config = dict(
    num_hidden_layers=13,
    hidden_size=576,
    num_attention_heads=9,
    num_key_value_heads=1,
    head_dim=64,
    intermediate_size=2304,
    vocab_size=8192,
    hidden_act='gelu',
    norm='layernorm',
    norm_place='pre',
    norm_eps=1e-06,
    positions='rope',
    rope_theta=10000.0,
    rope_fraction=1.0,
    qk_norm=False,
    attn_scale=0.125,
    bias='none',
    tie_word_embeddings=True,
    parallel_block=False,
    init='normal',
    init_std_qkv=0.0157,
    init_std_o=0.0,
    init_std_up=0.0157,
    init_std_down=0.0,
    optimizer='adamw',
    learning_rate=0.000653,
    lr_mult_o=1.2,
    beta1=0.95,
    beta2=0.95,
    lr_head=0.00516,
    max_grad_norm=2.0,
    warmup_steps=506,
    schedule='wsd',
    decay_fraction=0.776,
    decay_shape='linear',
    final_lr_fraction=0.1,
    batch_tokens=[65536, 131072, 196608],
    max_seq_len=512,
    doc_mask=False,
    train_tokens=998600000,
    max_steps=8681,
    dataset='wikipedia_en',
)
MLP neurons of a small language model. Each row is named by its layer, matrix (down: output weights) and neuron, and shows model dimensions 0-127. Each number is 500 + 50 x the weight over its row's rms, rounded and kept within 0 to 999. Numbers have three digits each.
A block is one neuron, or neurons of one layer that tend to fire together. After each block is what it responds to, as a language model described it from the Wikipedia text at the highest values.

L6.down410:520433532493449431536431514551472559515587419572540418549556582500471571471429491457497492489442523570447539528430537439608555527524527492537497407523486532562520467518541526502467464475503531415425519495498420583416531542610481549415505569494509359451439484572547456532514539469579523537447527539509424455533520529561523554486443406533460513563460522511517432436430500533562493515389
L6.down1006:527405456517572511478431504563402528403547475478489529527521475517496544505544484576452538522499431451468438445478468459513495506542382455539544502458498486493483505492468467499439529475501538529526578490537480436566464439487504296483533439505518554509482549530504564511439441460495494538502418512517446523481502451476593464487482535498515525499540486547431497406416564573519480485496
L6.down1155:508536458407409505453541494506498443512477444501516462622468450541385514397515571519493479516430444422451434445525567511594498542518535556562474398538406470554439500477524424567495486516514548553481587516443595488465519502592451487517480417491468494449543469441485533488450461503516461509553494505413499486412565476527565533498488385476519502558498477483579513448493511501553524454430
L6.down1313:547486510472495526505486475503554528486517470537444468453525537496446532408523422516521491489558463409531409482467497439538577464488533423553489452536518481532509470468550417408489537415564522617537506553479521511431413504539485419501485536565502492514421533472567449496519537484454407543495479432435470414508502524448504467437495438522507499524518491484489524560551612431499478480425
L6.down1839:476530528591490560536531490538618481535440493497452438513547585513544472494467515521550495508499505580553543476469631566604502532535499436513482514555488584536466563530520422569445591486470441492517485521562473454493536506494433422479521501563526461544462529509474583468491466468484464565472491614515538532430551529598395466461440473515544524514418462421510582461520447550514484494486
L6.down1887:481479501582457524464452549550473461537431424508544440566396427484516541502502455505505478547511562433551503455491570542520486556584441559478443449544530524565548517522508562551534465373552479504569455478551504498423517471592545486512496520591523451541517537442415540483509421538504536519465479525434351627469436475423471497599432515542452507561521437534524540538521414531531491536436
L6.down2012:527501422494441531520505524534498502524567499510460498623529474550510466455465526452525488429514453582601522470390542445528532548546452507508542429449461542508486474569501442508553481489485497504530505545407493459487465461541505430531510478542509523491482524462536548453567394554572520447528442545462491550490456569494475590522464381564530548492479614436581520478477484479474435477452
L6.down2284:518568551464541492510449448491551459530485495508596533510459480501506497480480528531466562482463564543463524458522512459514524455430467408509490457548532463499564529547513452505521515468428496478422422471454524570516457483524424777552562485502469440500526481532455543551461513568459499577502508521498633531531532512464588522473543468520431500410468489477542552484517532499482532446442
Line breaks and == closing Wikipedia section or infobox group headings (Personnel, Discography, Population) right before lists or tables; also table pipes and mid-word fragments.

L5.down1289:481543407439517424488461455585483484585560459479529456540496547475527511399515524502460517468518488438452610452454502587568506489522476438561493534482428478547429510477555427494513574361495526508492486499440577503423506516445575435484480544582479349514516554485479559536433582525598523495522437532437511509458398476483480620427393550561505512593479549515496499457411526460485549478554
Mostly the word as/As in phrases like as follows, as of, as many; also the closing == or === of section headings before tables; plus scattered word fragments (Inc, -c).

L7.down7:498573543417548593460479387504538532478486465559405474480403529510519602454524576518468477475536573421377439497565507556457471536483485454514470617532475520487509503602460512459492535421588567589465518514548427445491490527527433633512451516476444495542469475443467502476484524577494462459486561513449539485460510449532447565540430471552557452568426521563479498476544484493497584551485
L7.down492:396442468535504506402437565614472535465529507572474519489517561483530538431538527561459447506535468455477448467510474488557552471483413538451492369516525478601483492528536518464438494449497587440453468461486580498465529452490493491502424591599497517542541419486576550529538537498532489470577513553517566596419452534484519531524559485577469507604474507485660520370419544543491560464420
L7.down584:532475363465463523498449539530503512562534528500510573446516557461494669570554423447425449444565512434460526367443540477490466412603511522485540495509551613452508514440480411463491511534560529473432523491438482630499441521533499450584446440498549592498527456544505406486541443493464546498582511424483547395442420492544525469458500538489511542438535564471507424480482452486401482499558
L7.down893:476457484584519460571498454513549499475367453454489557551479546529512436436561460460419443487586549520513402482494454518493534500439556571519483496529472478520541461461580557484468495573504524455572469510519452476496591548446621476530481488533450423598443523526502588491496527515483498464518586448455497610522491500496574504524486524448508444599452422454625497395502444472519412505487
L7.down936:453561436539469436479515482518508502571466519493519519548496559554473526536419524493498526421421440524634445576607577453409482433572567526474434438510464449500515532460409595510465495506535449469525450548560509561557475503521440559512486434472524546483438501496510439438556454517459528540533534538498485441505450505523413569566411406483449491482545522462476588476510407520517548412476
L7.down1308:510547505455527466439470569409542484532483542466483449450484579502487467449408537600487507590533522509487531610499504550532562466564492605415526471543574592531561521549551435442468483467530517530493435552488487420545491544479595513496465398534558441453416447510492422523426416521464487494572548473487504516570511570531501436493434473552535629457570473533586522504569384606494551470517
L7.down1741:533489434567492512431557493488523483508435481564517433501436463540453515446531477465535542488478522457521467592488552438402475396514526525536541474485519434449384465452395490495513428491551528452387574495413450477506583487484509520545381510462572548492420406443528495447467471501532505597490541484455484445377483508497476535495579569533482464557522502479448490508551469552539486458482
L7.down2023:538432491502530493485494445584427464481526505483622556530513539538492542561494450501562428535428509493474530455570475539505504567528425433542461485569505513570468460515419500530548459574477547534448516544489466467451490459522426556419504472451558533504508482503444468458404522431466509548552410501529536448492473406458443442496445583457559478516462485430538520442574438425460537459515
Single-letter or short fragments inside rare, often foreign proper names, esp. in tables and lists, e.g. Libes-k-ind, Mus-k, Ros-k-ilde, Z-l-atna.

L6.down61:486465506507492416546398508481448475454546488424507453513502565525501494559434526441548489450528519526506399490557478438558523453509473619512460619531621500536535534574479499397451486413411481418511437499515528506449441612499454501591531527402483544403413382489468435571456485536467562433473503459440493435482444465543502559598444549549492499476622536489521587556576468498447483497501
L6.down908:529431574490513456520547437511536551473512486590475509486509444497529527545486460532580449485500438592437515534510514419459492400498520595533462445405551548441502468508536531483522663445453395571375468537512564487481492520540528479555498489419492589535510502546557580578504463550448481359543521569424545459508537519471442593571498535400524531439621425540485566481501471553420408519548
L6.down1212:552409469558537496495533429570424446473410443460496465480569589463542447375452568560523441456470482470455514502510454506540501591512490537467589498511481489507555463439528552549469511524523483384562448578396515650527346453472458522547455423516645521542556491547448508483510487513450491600564427484543505466449565461492383549563494479463570531526565505423449525481503476523464512489498
L6.down1257:433452523426475504537457507425520418486408413445553603457453512544565461535471467496417486451569511472491468441548514466449544496527492485444504540357517499560485546480391532440572497507418557544558479521475572513464481404530536564519491578410504459558398493526469409539497519476551414525519545513501625464558539516460436458605479514562473459435621460501470465495465481482563569478476
L6.down1293:471379478426573541408494527455441494514587582439528466487512510455637524513444564533475460406483509630546399540411582595454470528489513511487516514480491498531518521484503446539527533466544521622467503520457442488476559543510531648446499520465534523506491449422628477454459542514462416528437474577595550475508426489545354556497457500494458563551427522441564464507510508526584466568467
L6.down1615:542463518464436467541466424500476572446543494590504548522478458512473493504461497493518459426506364530434534474547591485430506444452564477515455541547593480485498518601443430544451496393463435554441551478564517588517531593567433517483516357453514507464560465464494553628437492498405476532562523540461468533552505460528428482513530477466567528374500425532421532532526464487457499614505
L6.down1789:576494495537567488494502483508507464464517470486477477493458434470615502515551462510520568473599416583539502503446536396490524464504520590533557527489522497549482490525557438484514454487492516465483540611532511377510488483497467528505491496416479518444460514529445494524588461527521500513472472476538501537412493480528529498471554534545486530591516472450515439506450510451492438506469
L6.down2077:522511502485447564517474510574524444556569475617537576526587500524476470562624566506464570524496431594476523471464558508459581489538519523622507502505467633563539500463515568526508518534579451605420426504549489501436558466464488553513513589433520516589492495506463461596535489492562521475458510439420585498489474475481483437518457484554539391483518541424513540383487521506441401563505
Space before the final points number in sports standings tables, after goal difference (+32 | 54), and word pieces inside names (Bydgos-z-cz, Mus-k, Les-l-ie).